Part of a small language model's weights.
Architecture: RMSNorm before each block, rotary positions, tied embeddings.
Training: a variant of Muon for these matrices, 6244 steps.
MLP neurons of a small language model. Each row is named by its layer, matrix (down: output weights) and neuron, and shows model dimensions 16-111. Each number is 128 + 32 x the weight over its row's rms, rounded and kept within 0 to 255. Numbers have three digits each. A neuron's up and down rows have the sign that makes its largest values positive.
A block is one neuron, or neurons of one layer that tend to fire together. Before each block is what it responds to, as a language model described it from the Wikipedia text at the highest values.

Split-word opening pieces
L5.down323:174117199169111136103073114097163124166163130092116131143216167156191153120134153178123181101109096121134106154136145115176150085164099168128072145074123126136131162172122044125151143093157136128174132169192143120120170148085117174170102109123096145089108131143083166108132141094119130145

Clause-linking function words
L10.down27:191079157114041162138070108185146159157127145113170054167149179118171155101116151195135108106073133123133130136065123114148141148131097113081134174103098133149088091071106153111085138082120136131129161124143133130125094163161200179115154143143063160179112161130106163158136122121165145097
L10.down57:087129191016103136121103085077083131121208113126129129124080166127152090214057114185091138126053108145164120115119154067150118160138092110165180146111099142145104133170113118184107110137161146122192128127126114137172213126170175152117117113121128100151165115109110139076118139201116111109
L10.down97:089150060159089083134167152097179101115139139192144092084148133126127101099088176189108135092166140189105053093111090088199144169114135133203121123129153066179166147115141143174192167139151155126133137089109181141142119175148111147106123133077133131097119137225164108145118169134064104188
L10.down175:131115151114154147141116193138097122114161110100118119175164148095128115164106110148133125104132171192079118097188094069118125064135187171151110157137157186156147144067199105118168137142133139090184115207120128119136155156159141165161051128101106145108130097112149068147097158141089099135
L10.down180:169154109133089142080100117156148185135179166123086167114109099063140078162128157135111136071104104123140175133127119200131104107147142106101104142148109152137093066141114192112136146154128226196130157104133203142090158122125100129058128134094075123143153126103147098138085077066163154089
L10.down204:083171089080125131120134119141141098097096157074098154135111104131107203067111119157131146089129140071194145188154149113106107096162096156113070150191157129058152166127137128129171142133147122118124114170079062143168133073132119104106102127111138118149170109140115129129125094076123184094
L10.down230:105135182139116107129198127108148187086107085075159137077161144128138120194136124144109163133118154128126127073141120120149158148102120147148107081136106148087178124088143145088118137106067139116077072093092117147088147086109063130142082123086168152162178111157183158147100177154152107189
L10.down242:105108121132125120116123109148090084141156162060177110091101086122155125105146120121154173125123119091171123184100090154119132108140110155114124105172120120171113098220086143098103173141124146120125094123180116156083125112093100094099130096040123108111089154145133095105157127086127109161
L10.down247:164117136107121156177134139134122081172132092121147103109088112110140129106115118110125176195119147090095145067156140138076152152103139098156092131164135101105133118142125106124136145160099128146070129123145158184111116105080148101146161147101142109164146135103153169166129108141122089114
L10.down276:114118111101029121073155148146062142091110134086187180129080167160106090128082120202186130174129087100123139124140143091094152133172124202121169137142135091111126097123096098081075134112176125136130105092135161126100130141189121135122165079142113196130097127069172152120065086175170093137
L10.down340:162162183120171099116139139160228135161145106122137129073187086146156086150067173119107093165110159144127167106216147154130089116156086149115198143135142163157128068152113114111106101173133151097130174122145129106143130098119121124118168096126129133124095137117131143106146128138153080096
L10.down354:141124099101112131084137134087142150173138176098150082115134110135144182124168113128090139098130094120150106136090161181120077143124110138082093135142123145120137143136110140111092120117166044141107147145131100096136165110158126114158174175129100140144113123111144080172068153162134125166
L10.down386:110154146120163076092106126155073089041183107097190110141152131096187125042086136187135098153111136151120175152098121151139154154122100099083134095142141169118076087166128168131090105156102124065159123122156113119095110169088093205111170154118170101122170114137100185071142169130088159119
L10.down439:140139125177142148136111124153152106070069110088123150108158089147159156123130114077113122012111101177092192116148087097117130139142168117143108117136180179132151107100134143078191085125154125141219101110113165151165067118182125152106140103173157120160076126168142124137111127140092118106
L10.down497:134047137181120042111163145125062129110143132153132127099094089150068151113210101200198083090142114125160117165085067137140136126115098147149128109087143117104096172078158154105116134086147164181144147183116142115106114096110133124141071074131109130117140124117146144135045139091126130157
L10.down503:118172129114107115137119147141080157183162131151195105157084150118147120145157130110129116105170139095080148094124119098133098106136136125160108144126173153107173160098131077131150097122108147101118091076091137091094134084144120059142121113103098150122102140122070179080141143102131081162

Linking verb after subject
L10.down23:089176161162113131126154108132144154079127165159130095146115156147105124165197167090143124109101126083101108182170155099079111107091114132078078111075114111084165107119125115105113104136084170143151155186141164147123149118170152143147131125078116150097100157204064146081142165131095086164
L10.down47:153106112112108143036118143151121150101117136141104177102088132109167088106150070118113177147106146078152108084112132092145067135196083111098124179124174178146134075184181123112148118071100127143140182115150098149134152070141111111073104159099118045094091099107135130164137128115157133170
L10.down94:129089183109102127110123174132177144157113142095136202104127140082138152078152140071126151179142088137091191113126137114125190236075078130105155050091120165108102150205091096087172112090172107087092089137138182126117159137124165184109147077131114168143194117121109131092068122127163135113
L10.down169:100137159184086092072147104068137146182149118171137097094096096097099142080118150150087128184189023100144155123139103219100164125154091125136149128069100149166119175174120102112109093156153093156159059124173123079157179094162121098145164132099112112086213156131109135101150151134128079148
L10.down174:095110087074142101173148140103166114191132109117117126134126071141161095069168111136097124147111117116167135126206177059118120063088145132149061172093088114150103105145141141111091191145077122158054178135130107174137096070113128136109062103127082104123129107115090147138119106084137090150
L10.down217:180117163151127152099181107136138134127089110133106144160135173186173162139121114168152137105164114090123128119079077160166149142135178177108178100094144107123136158133192097133074158070135139085129149149132118155151110144105110111142148135148121143160131093100084070171102141129132227140
L10.down250:147145098146153125129158172136114191119106137097115172142137151134100132109171072073151136071086094118181147123076130134074179116138118084147171130156140106179073124193096135114137162132153112104114087121149107112064174093114155076141159103106136182138128049142201129113099135138154101181
L10.down277:094119172129094192075123092088143113153120088168104145113128122116119174081140094089161103135143098165107130126155127175075119136138151081156085127156166181113055080094101118109145162091086086093179134122144073097129183053133131161112111120128169183105209112106114077125072101081126150177
L10.down338:092132145106119083127125095129153125081142168202096124119147129087089118133214120159132120033142126191108092073142109114163106154081138102136131101146137181098075143109143176121152117086203084197120104106142093134150101117122093135159080125109152085169135122137148136101140104135131143103
L10.down339:104147101142126094124116104158115095158176197119148144120149141095121075085108171182092148123136119109168070112064102204167144106117108121153156115127085148147150147178142148161157123176180140155133114118111106154138182157151123131155078100163113133107082147105128098131142099144165167138
L10.down382:137102153128168171122118101085163139141112178041152215099121091117138127096149133070134080111196119087136133123120122129129163105152139139097147168121141087116127104153194160101160130135104131141124156104081170104184182077113117118128184098094174180168168098125114134135156120141127166165
L10.down421:101177148136133148116111079111094127132135151163201067116146061127119110177165140140154106097108085148152154198108103134158099147153097086149130093164111133086137107080156140153138088109157104125107119155178166122174140082133208135135178127130148166124133127163137142118192131137152158106
L10.down429:160120113099093092094127129100125101161136109095139102134156129100156117007142159174125132119119147119089089132119112129152119084155122118138085047205123139092106114139106123179120101143131173127133123153159124159127138111170104126120160120128108107125134111104124135102118154105154112129
L10.down432:104135133078103162080131158156095158146100129094167078104146126082198207147181178106100140161100130073182049117068150125188146068102203127130159091132116079182177174179064159102150097127139132131164098195163092140157105135078150138151100065101089119105112093113137102109122115150154100079
L10.down452:121158099128116121139126152120189067100110161131134111111116120152103110056141189141141087101143089116147146171111141070058171095145092120191114136113166152183134124104153168163084169125135108176185137129109203146116172109141116097108149113133148183119164157120165177164132093102086141144
L10.down475:105162122113122095144044107102150117142115137073104156084123116107090076153131124227157067110152168145127144135156094133150126069143085101095143142100076088170093083182119173099093110098118120083117127142100121157094123120124155146078097110153198097138094110130059204132143162109043136150

Word-completing final pieces
L10.down40:144101131115084151089150129098082164097141154145141102087072121147215109185131115137103085088123148115126142169152137165183090112135141134137125067110093153082038118104131128206115133077161132091077119094138116134105153073133095127122118145141144114113113081139113172115133117133134143146
L10.down46:097146176151148153147126127188077153125135166137084121065033159139168052167113126055138136127152082083151135113087145127130105114124184117097154128080133133118107041201073096132187116091101127178130097134157127129131107146086137173106152141137162127110099115122076160132103121078118142119
L10.down66:140081141129128131172101087126153137085115173131186102108123114179143119148182129180168090098138161186113111126087123083120139094186181167156141073142112105123131099133139129081122079137141148128093132114100145127149141108145113174115169166148127148133162129082145178114088163125110189097
L10.down71:125098110141091131055163184098165158141149125053121138083090100227134209098097128142064120128123130188063115105147109127139080165053167150175153158109138111121076136124139136072099134109135168065127096112119090156140172096134144117118158096138077087064152121098144091176118098161098180197
L10.down72:177126123124105131160141075150145080100183126123099112110166104081106112126175066114150079136137149088145107128119085101166069117121091143090070120114127094165173135098150129083099175123137127146080117167104100099201114131077124126135103138146154152140119179200165122084148149112124170132
L10.down84:128146167075133187073112140117093162172113160107112089125110137126164091118113154144113207097071122097104146172095122137165084102153067087115140096191116078061081139092130175085117099092045154141111110118142074162139120118113143114114090115089122105083195134108158146128183110122129091125
L10.down107:122117177178131138135205151187114150080115084080102143190114160146151112182147101197138107110112153110131171176079124169196093164183120144148128100149156112117164118125090138083205045134135152137191152187124092149145148139139170124150074134119107129129144130172130086153127107109142176143
L10.down133:181134117164107093111160096099166179064117141149098087136116156118111132092152136131122133115125151118102168092114107115155169130118165152133176108085091112147077194121144140141127161103132115107131106178117144096065135137134132109171154120136065140101108151078149117184159170123134155083
L10.down150:183154083139125104180174061136097068112145113119118108151144150136107170113173144136155112118157153088126096164144127136169143102148154165158142110171106100066192154102121117126070095086166136110198138177055054138134121112106153126148143136114092085087102115069139133143113147085075117139
L10.down191:151114095142170118104163086183090117142125149142116098103145107137107144103091101113160155140086080117163128169110148066142141117157147062129139043151155128130087108173105136101043170107098134133182139088111103100081081126122114120109109094154111094147163055168115106129121136093131116092
L10.down198:164162093150087090105134166141186099157089202138165152154146183139067205122147145138100137109107125153135096113160129101180176111114151183121082105107141106168138158098121081151120162084183147164171101142100110089129044093136167150114126124146134139122124147143183177113157107163168161129
L10.down362:141114102183184102150136129139155150086159138152141111081192161175194094102066123140077120142106162130161137131050113184139136118188125144142126107125127137078104130125169126136090087150128122160116082118155117130150107153101125134134107121133123142176123168092103080132141107149132131100
L10.down412:096111158205151097104118117167075173130086113120070109105140134144143077150071107129135152060131173134108060179140110139132155186094106138086146093113047158086094099162100147160101058093128172110098138089096108156134162116141171079121132170115131139072136134133037137111201107169157153139
L10.down416:092079095143119077106134121180141136123117108050120108117120118145107129133124091177132095088148070130124173124094201112124122092136094111066178179077119116130138115135163166070118131109131149170120149089122145189145110079175057128144139115104155121120147147121112236144155115065130072120
L10.down443:076146140093172154146103176154146141187122093167130109157141140162133196088071120151192133112107102151169137220135100106077105175132088108126132112094132112110134163123116081194103213097087147144186115079133147110127179095139144143119158121103133146137070099133128071168100099145089118137
L10.down489:099106144140164172094147133160181105200131134119088122109068129132161139168148125086126135178139160087139170142138113124179138118090102124140133051080163180185146155140130144059141125104129092136121179083120096123168139137079177153152198164200125132179122113117121134147118126187130122188

Early word-internal fragments
L10.down8:035154146106182128130121093166123139134152138145107080127100137076172100104106094147047098111124131149111184136119128129129050145068125175125145105120101098094130146121102159137145117099199132145116121036127110194065114095112110181135102168121094123123134161148186119142104146121141090189
L10.down49:116108147143128078094102118114120135208151159168160153133157163149120165154180152124178113139130149129069186160116108094134077184118071145124128152138218097098132141136114072084173159105112127130206198107139135138196171092047140049164153160142156128178132167138111077115089138164127166136
L10.down77:075162131178145118137167131137144144123161129114079178139115131140104125112082040137119086152100121139122141098172136163152193107149136133065168160129173135178165113079161168100116156138138122155091163118075134129071146164157067094157097149094174084175139120140133179113100184118165110135
L10.down118:071153151088076106115080102184098120079126126173097105130122125130158106087111105210125112096170138138119126091158108096144068112114131133120116181147171164101147115113092126138105043142110123146143123136211085133137114113091137120146120162134116083133104110135107138177092186115128081130
L10.down127:092139124089120128142166151076086138189103134127159168141157123122069176124103173148136121099151103151176140151133181104114171134125178076164143096144111100125145114127116150142103194091209126140152137098156141142135166156111168076102154141144212124119121127080068108120167123144146125137
L10.down137:134128098102127137108153127107104136174113114096158152125091169121116102152080125095144133146142150043087141146182105152090176094153151115147166158075093078086082121164119129122133137151143140131104121183133158139062113166082142172087145134163162163164146123130186114122078130077103162198
L10.down173:138158154135101138205105130161146105158102186138150141106111116109166129144090123135194075134158131097138177142132120068145133158181096181158065104125113131083090118094154134088122129148126161133187154102114153076081152124138109085109124187093135161120167098121169223148117131132164109156
L10.down210:142160097100102134086133122116157117145103072153162189151124149150126134160122136113161110082189051147104081110160153168154123158109147129147145161124128085090127099097120163111146095104119181164098137191114114126083133142090077135153129065079110166142150124132123140121149131123102079160
L10.down214:093190079135174137042117070156141163117109117134133174071124143153137158111070116249112100144119095145127085171121129135157109136114094164126102092126165076122103079103146101128107085088133076077156126175141120171137111115126178120137139123115147125096115176153156137117178107062100068131
L10.down279:140130134145117118112115128145132147149078210163067122133090163141155177161066117075101151137127126082066120132146161163130187155107134143159117122136148113096106100170107173187127133103124120101141134123137127151151116160133129083114173201129041052187155100097154162173202147158105124176
L10.down280:103106129081141185100117134108104141122113212073103092106107160141161149079111105135078069183121132142089206072150107110070170124072162101165144124125132087082130176134087119121190124075132131117162153106191086107152082103131143187131153139114162106112128059095152167154153165144188152179
L10.down296:153121127116107104153132078108120096112087071143105145079175100138049120105123155140095161147080136168131110131104138108164126094109130166127135067156099124119166143081126135129218153093044099061119102113131148090101092171167140148087161127131097131122151137156117171186147138160104102143
L10.down303:127139098102111174163148095149113178159152127146156145148175143189142137175155170159101123102171095144107191103123122117141136132101058147196118185119132079118093098099144126125135141164160085150083189158082117118115068136129130189139119160092173073167116207155164135179120113127148116095
L10.down397:143119074140104155097136129107154172115117150090120088157111131073132105191168102083163101186119090135091173087131118089167072111126142123088149152166130085132137138178132146114127112075104157120108107179106131158093112127137086128131134031154148119128143155143200154099101123134153112172
L10.down465:153144112119084148142092155177180113121168107081077140097079117146117117068132140060067090138144124114157138072109135092167111097089119111193167104089124086144147069141138144199083115109200110146133157190127118100138104110122139121131112145116089110139103138078117145118137125090116111135
L10.down502:176107146095126126170136136126141118163149181130126109102188133140179122136143097156091094141106176098071197140087115164169163141116146146141119101116134133120157120152158109113148131110125129101114173122109095136125130135088120080120146133147161140180181139094117157118129097151105187092

Modal verb fragments
L8.down44:171156147131174093141130128139116164140124119130114134097080136125132122104113102106118076131137125100155109164127129068066195150117080189060110090146099095142098076136143102132121149066110140192099131102121190233139164079159175059137121076150125105151142163169169053096123092154160137142
L8.down238:141183108176173120089129073179131124130105147159147125086154126134127132088201087152180161065107151096103133165124132145113090118127077101085140109124133125130127111153167050118079134156113159113095168124121164154088113098123128125157076092140138143127151075128142123152130117099118108056
L8.down239:103171105120175107136107115072117153150127096132148101151160104141120132070123053112126115135140192165157083080078170100121178134141145128139114111150127138121070086087132110106090126096163173197168093119122094114070064059166144165198042089122134089155136119133106208100141118166184133110
L8.down321:166125116164108153174146088143099129125167149146163071068076115102079108171188119145164147148160165065087126090122108188119148137130084108197042147119064151070153114125100085136115108141163122089123171121156129117105158125089064124096154112124112126115086152136092083071134167154093157147

Forms of "to be"
L8.down37:125145184122091063074129114103106135128115118119188109121142128102108130096164118130114162070103100128160090137080152163142111156115078159110067146125119112139122109162139119158142129139172114094138081154137109134118160027124112078147099067118125132137192139139133134057096101088141126185
L8.down90:082134071152168091134158122148159115131159100143120149164141144083164128007185111098132130111103130103168144096125107164139113106158150126104125079142147143156104133164123122103144121141080130110111078116145113103100100058124156067144167128110141152116146129129151160099089190116111142110
L8.down170:090174097071094148096125132175164157136160174059115146126136111133131170108133086194141179092189055147159173174160099142094101100116110085097162134128116124134117100193096129086118124144091103145075168115129126157130138117122163159160132146101115048094156135092139142119140078094068081179
L8.down441:126132122110188101133122102141113057070160127131128118138066110040116133117169142155161178135099160112096157086084177143109171102072099146134087110139099146183128169116130126094165107157151111176120103121141130149111141054114134197176090129133163143158095138129101142132138103107141127122

Coordinating conjunction "and"
L10.down19:067137158087119076106152104186124145147109149181113098191174092159141117108117131129160129100140156190147137096114124098121179117139101077111071081129090122146135133156070135168125168126076130077123110137147157142109126151125145137164158165137097128160084089148102070143080114159159122134
L10.down42:138073145116118153100115196177130108166186153119094116097104148158074184088145141131150101149090157139217092099166169065125143111113143122183137114122079132102113167149121163106134155044104094061158128117127152171115122084067145105104127129119130136119123116138116118043106123118172186096
L10.down164:142119085139139177109149163114106090114151129150092108147061086136115114157109121132140075088077125183122132163081126176144053059126106146132154130170118097131120133164076078178054155144084079107161153079109134117087144145117125169159109161120118166100093178150124152130141124123100056109
L10.down179:146085107085122099085187098174100104167161159143100104115143075143158148114158141203124105153092126098192133134124106124136135062130138132142101152187065141138159051163073100134123086150096089128125184168138163124176135126191104145146131122104059134055130133089189172109111159162133136066
L10.down194:105106064090131159131142120054117092109181066142168143229074133097106146069172114124047131125159120133116120063082145111077140110144198135182179113102057110091120081067127108132149168136119129189138127127171170114119216129145111130112135156135154083151091145129061149134126135155126147097
L10.down239:079175089162141217145135122148159174129116147127103100144132117120143149107162147157106157115155129164150097101171152198160167172190116089080112127154148146180150129131053058094072175108151054121182145156123161193107150165078089151164171136134116115112089119122179131085113073117135084075
L10.down243:106141186097082064130136087154155089149148169141195107121119204108119171113110124115074169084141202137096075120137113095120115140141097230179082138086082115148109119051127114101125170116160149126128124119136133061078140095116155130149181160131141124138087129122160136069113118162121131158
L10.down255:109098163102120101149123193148123141144102164158168139154141143102189084177120136105103170113099115119092165141136112061147121137187170127105182079086151110116129111109123160119071139143098012097138081135134137119116164129079130164162120154099177098110159103124127156113110174170142104127
L10.down272:121119143139072142099194101136122179123168061161164124114145026174138126166141147112174212122117140103131133203110095095134137117178126143134158131152106131138123148125055083068164110148094157127058122160111107118097120130143144142123126181168145142101132059169122082149148185114171097082
L10.down274:040141130157096153025142169116135130147144158161071103108088120110148146125139079142179125140139134135162141145082131120177126129106134107145087140114122184144060140081129145101132096127129124115131105067087131088136099110100142126156152168133088075120176151116130137131120143117128103105
L10.down278:123099127123107142093148100135138081100095146132148081121131146110170112098099133170139188133148118104118118116098173092167098109185078127107104124170084128129083062112128159108186138124043140117102122142115146117097164136078107119121082107112091108109111132120101186092173142135153113178
L10.down292:127072078134192085120171220136096154176114152137162158179104148106138135109150121171093098133133130130164122108100153156205120123164127144172115198084133126161134120116091159138129159120142128151178085112158131116130116101129116146095145128126116089165140091105170084147102148152122109169
L10.down376:159114134143134099083156165064138113142119164165143151085144108127131166086168127134123125135149174140141195111115158115129137134099105138104135144157092150168172110103114133079152090140174124138162123118160129143119152125159107122088078138086109050132088160212154102115174143163198117107
L10.down442:180095107132132152125109176128157138106089086152160142129072162136142133218134152108100088125161079168098122084174125111126095136127096150101114197148146131144162106084103124195205149129093119094069153147144151183137145149107197100140149129131150142136125111153152153143125131172170137154
L10.down455:125110151117116138115116077079102098076120139139156149124119093185119150165073091150126085124158099140107079116157141167122078174157150134132132159156107142086122159131075135142130147173124132173098117062113118108136091105091076207156129068111166120129156132183103115142117130112113161118
L10.down468:095134095118065107109090167173119146093018096149154105156132090103127161118152135146186110137131178142117054125142130130135109119154053074104145167148107160069134087103110101163093084163070194171142094106050158130135117098129079172080150193119133155117155176109136164162149192087135108134

Mid-word vowel fragment y
L8.down6:107194108102125116061200105118136133081160131161139095110131157111123115067181144066166117102165163137064119134127124087158154151115107165125066120108112112129120136092142101140074127047133118104097142169063158091136088133144151118095172100110112151123088144117147158130162083098109118152
L8.down112:128114129194119130151168103101082073153143102168135155112102123116156077138120160160116120146133206058134155091125106127105140068170140124169169162172175125117154114147080158073144164122105127126149160083081126126148101114149150100167114166131104138143116173167086185119129178118141146105
L8.down210:133088158116132112103177132136105162208099113099126103095128145149126123117102130134113151110128144153048157139147140199145122111161094198168196079132175102133149133169067165165152132115174148077140187099130068116106088128098128120183136125109101142126156176185083168065095156111139156083
L8.down237:094123129141096157172139201195119142082102127168081103111117100126120139123085089150157155117089119109044189087092108154179107119098121114100109122112192156115135110089101068162134141128121120163175098113128116044113155145113093136072154163106169074140101113135150171186134139143121104153

Passive be auxiliaries
L5.down115:100141183084077175073106104143113185088116107102120132137144106126152112103185149142110083134097046093149116157171098096163146128124111131045149105122108100099118144157096094084105148133138193180103106163129128095077143055121130125126147138144124110129094131121147099096102100145083132132

Mid-word "en" piece
L5.down248:128128129087094169125088136106121128162147130089092142157106126114128153120139125111063108140099118110114094149118143090172138143187128111101179190081133110112136174080130131139128155082118136207189142103134118095113133102150159176175036131117079122116114144180123101143166125159147095150

Letter f fragments; headings
L5.down338:096072113129121129113091034129159202131162172126144199157136158103148157061084103153112125160145117142074079145143135159147137131109134065120100132106156148104146139161117090097172149102106127125177130150166110092111139203113102074099139151128130190077137070106125104108156147107136095091

Mid-word h in names
L10.down83:120120168119108183089154086108094139115123146122127162153191156123163120160127137059172080156111143117142103106130079145152100075082093104136186165123110113174130143208188137144104136128137103109173156145069112154180097132154113131069144124117124154100110085119101167129109181121157073170
L10.down86:075103116159120117097197130055146105134143178088055139097097133121150113130175147069200119130157097161108102117166085130125111137121099086081114142140145134101122136167152172133144148170122140112153108171124170122127158078106096068110102136124141098132120112136166084090162101096172111247
L10.down101:102153093137125137154172182141176128149155125124077137123150141140125177070115145044102129127131145134091119166070096112127128200122172121124117125152106144153171111121115134105195065097181107146147126176126109079110068064116145156127136108125061083166136136142165067102050132122164145165
L10.down129:078124149134144111146100100099110151106122126122166161103123090160098104137143171093114103154150185037124136115140125162150119169211155185160128081120160100136180064150145115081156147117159146069188106124126116177130115073133153097124116097172113062111173095207133114158104120080077147127
L10.down186:148128113186182140154147103144122121134161083133129121136122084105111092050096101203144059097144131117090115125113133109108117079151125117131159114104109178108167092083120104162088168117123097113136183097176136088118137127172157153185151136105082149135106146134115130115130112036145098157
L10.down195:146087158164178099164111132109126074154162109094084142112101035113156131144088110110155134109196131159060074106168166224159083140069118160166124129085087132106087108129120096151143170165180150122162097106135110127174144111133040070132102151126130075152117120098122091102113137153132053158
L10.down209:072102192117108128117135083148153125141167089173131120123139116158123144137141102129126112139162099166101145170129069110148110110122144115124116086168122084139121130152088156117168121112060180126147121089141140177155149114095184138139156043187123118124091167090133129107136096187132119101
L10.down309:065097137150147120140136147103171112114121114069154104064123129102130149150136137139118113140097089118096099141140106200120135126111058120134115126125098122158138131162109105103137059174111231174085101140077114097089114147126208204123134103134171070128112125173129140099130122188057071146
L10.down311:113052126171140190090125120078123154141131125169148135144123115134101111101131120129187135166129121123124119031157126068100139141156117141177145091154098174106053091064092127062116190124083138153060110100085145093102125148144200134117129091143120150050129111125126159108215200134154128124
L10.down327:130156111145119115166179138123167155164113175151117087112158151095127139170127138147119081151197106138162120091144124147091148120057130183148119151121108128168130116137140139138106136159161105096147124146145149137131114177106195122091193151147145178183044094169067120199078052115059117168
L10.down405:137132130101152117072065169090148086117152180102115108111097168058088139123100119098116068082139148128143112118128062138158142106145128151154094139173146150113081079161075109150090091152177131140173131132121149097103159088110192121137139136094115069114122124182124161067067119134130116107
L10.down413:082157132129183102106179099099127108116103111124102112122018116167167134096124189180108122143166116155117103169106103165151105106165120097080148138164157087092104105065106143125103136142120117135164193158087161128112163078091161115132114094171110111155164143208084151116079092094088126117
L10.down420:148190142125105120151188144150151150113122088146080131115150108098155118105153114166171160064126086148091109142123157096146065120111114120116091129139139157129136192078161121123156189083074122124087079060164155116107070161168157086096118117138153153147151141134151185152120097124064148121
L10.down484:136092111165088111106190148083161120087189118161121128065123162136118178156109131133080112096111093128131145130147085135096127139114132136059182187137173131163126137107195084148155092160133105133135098147152134159125122071130111168171124122202077081121156106125150108152091134088112114133
L10.down501:136109132095116114163170114137110101096096160119082122153128213134162159115177115165126118166121132152073109124159155091153179112180097145202041111091120090177126141057150131113131163141105140141148143122131115133169132079093143112121171086072146048187147111118126136147087148119158168156
L10.down507:110134110109155104129123183139193124142136094096125093098133074105146161127115129154122091147099107109125124122101186145155143106141148141137130071118149184152139101153187130102177118123159158140219130101130088130060072151129173097162122190098141123124100134140133108122125099098097201155

Split-word fragment letters
L8.down10:104121116147146114106168150157112036092087129064122115116135112104169094138191118113136148165130131120128132130176092118161089120152116125159161151154115096096131131151033144096115110157114114122081160122108148141088143090155073112121169144109178074141121133182190127182117128124149113129
L8.down105:108179091159102131133130111119092154087164130186096128178125149064088081147143146124077095165108139074113142166181178156107123175147100064155079114150159185181154100169101161127078150151107139179160147153148135155110139128145147155105065138091105099089151154105197122126159144141126107086
L8.down430:044167102122121081081146131083084138140168136104147097194130093160182142087135106134185153178154152189138100142101155130113152131127101106110175054132093078123090136148057079125127171121120145140123082135093150154144108111172116146079165125162122127142114123150135095129073105130112161111
L8.down511:158167142167107126091111159215134141120133082172159167110134117106158109143129126157159120120139152157128171170110135091163160196130067148122149109111119124175057130079113145100149145114102125103105116101108131131191123112117144107164114129131132155123100113162099108162189161110110074138

Mid-word fragments, esp. "Total"
L8.down137:156142078140106103183149098101125100159176123172090106125197137077083147136199114122105062127100119146148143153075108112139164116109156109108097152161132137142131087105139164128135078088111191134112107132104146089088148117093130138097176123097098050100170152124117125133149170125117101178
L8.down166:192127125151087142142104141124150177134153132120101144127092122077170054115088118126168173126072200171083123154140188147096116078142131133121104112131115146141112075178127211118135152169123159138167125129112126170068116118133176210119151117079131147128133203094130121083163169103166104143
L8.down214:117116131090139122133090158130135170119099131131086129121090146123125131127133117176085115178123079111108139151101095161162086107089129026101160117139103131185105124126171171109167158121118142080135164138114149127104074059096088107154080105126121149108038166201154091154166131145116163175
L8.down270:163155153134116133174145054152108102124162092125168115106070108161136138201130157138112153113067165152246099107072123138030165109138178159148125145097106132131129195139121101200096189093181111120067114143137108158142153145145129207140107118140120115144112083120137097140089140161110131087

Mid-word fragments
L8.down8:120081119159106165108123111062124090143093167089134129125148143093143102087184111066173093150148041063115156130116157053161120109170170161144125105095139216160119156157138131156053155155112099106127131112161143137083131161159125156143104124135162164130122123131077061181142106154122129160
L8.down199:128150170108068154127107175128157155141101121073113171137139132160146128039173094201106112158155093069113183085154083139127157110157066139184132119124139127134120177152105171134146127169115146145132133180079143138154062123109140168152140123115159103119105110155181164110107143147114120152
L8.down264:170098139119112128120146116107095093138133181043045152096137137111149170134163151105181087136118094164122117093132139096109101168101150079149141159128150105067118174095153087135073091142146189141085101140152116063111131131156172152112088108179182062147127090197108130140100153055164077125
L8.down504:159050135125134147119070090117045145104142145118091174106086104106146110162135103132140125140090114052072117135123141151173138143082078111145115135152102190117127193111138062095171107125090132100094143147155119183175151149146124108148168095143164142088115120110140130148156101122125059120

Conjunction "and" in headings
L5.down453:143161182166090117140138134129127127093099109129141116099169097112117169160102138107146086142174127176155129105115127143188080138128132170147132141111086137133100055137095128093100162066085171165147108145111129145080094167121172129135136144106127144094159132133128178143140121100104100151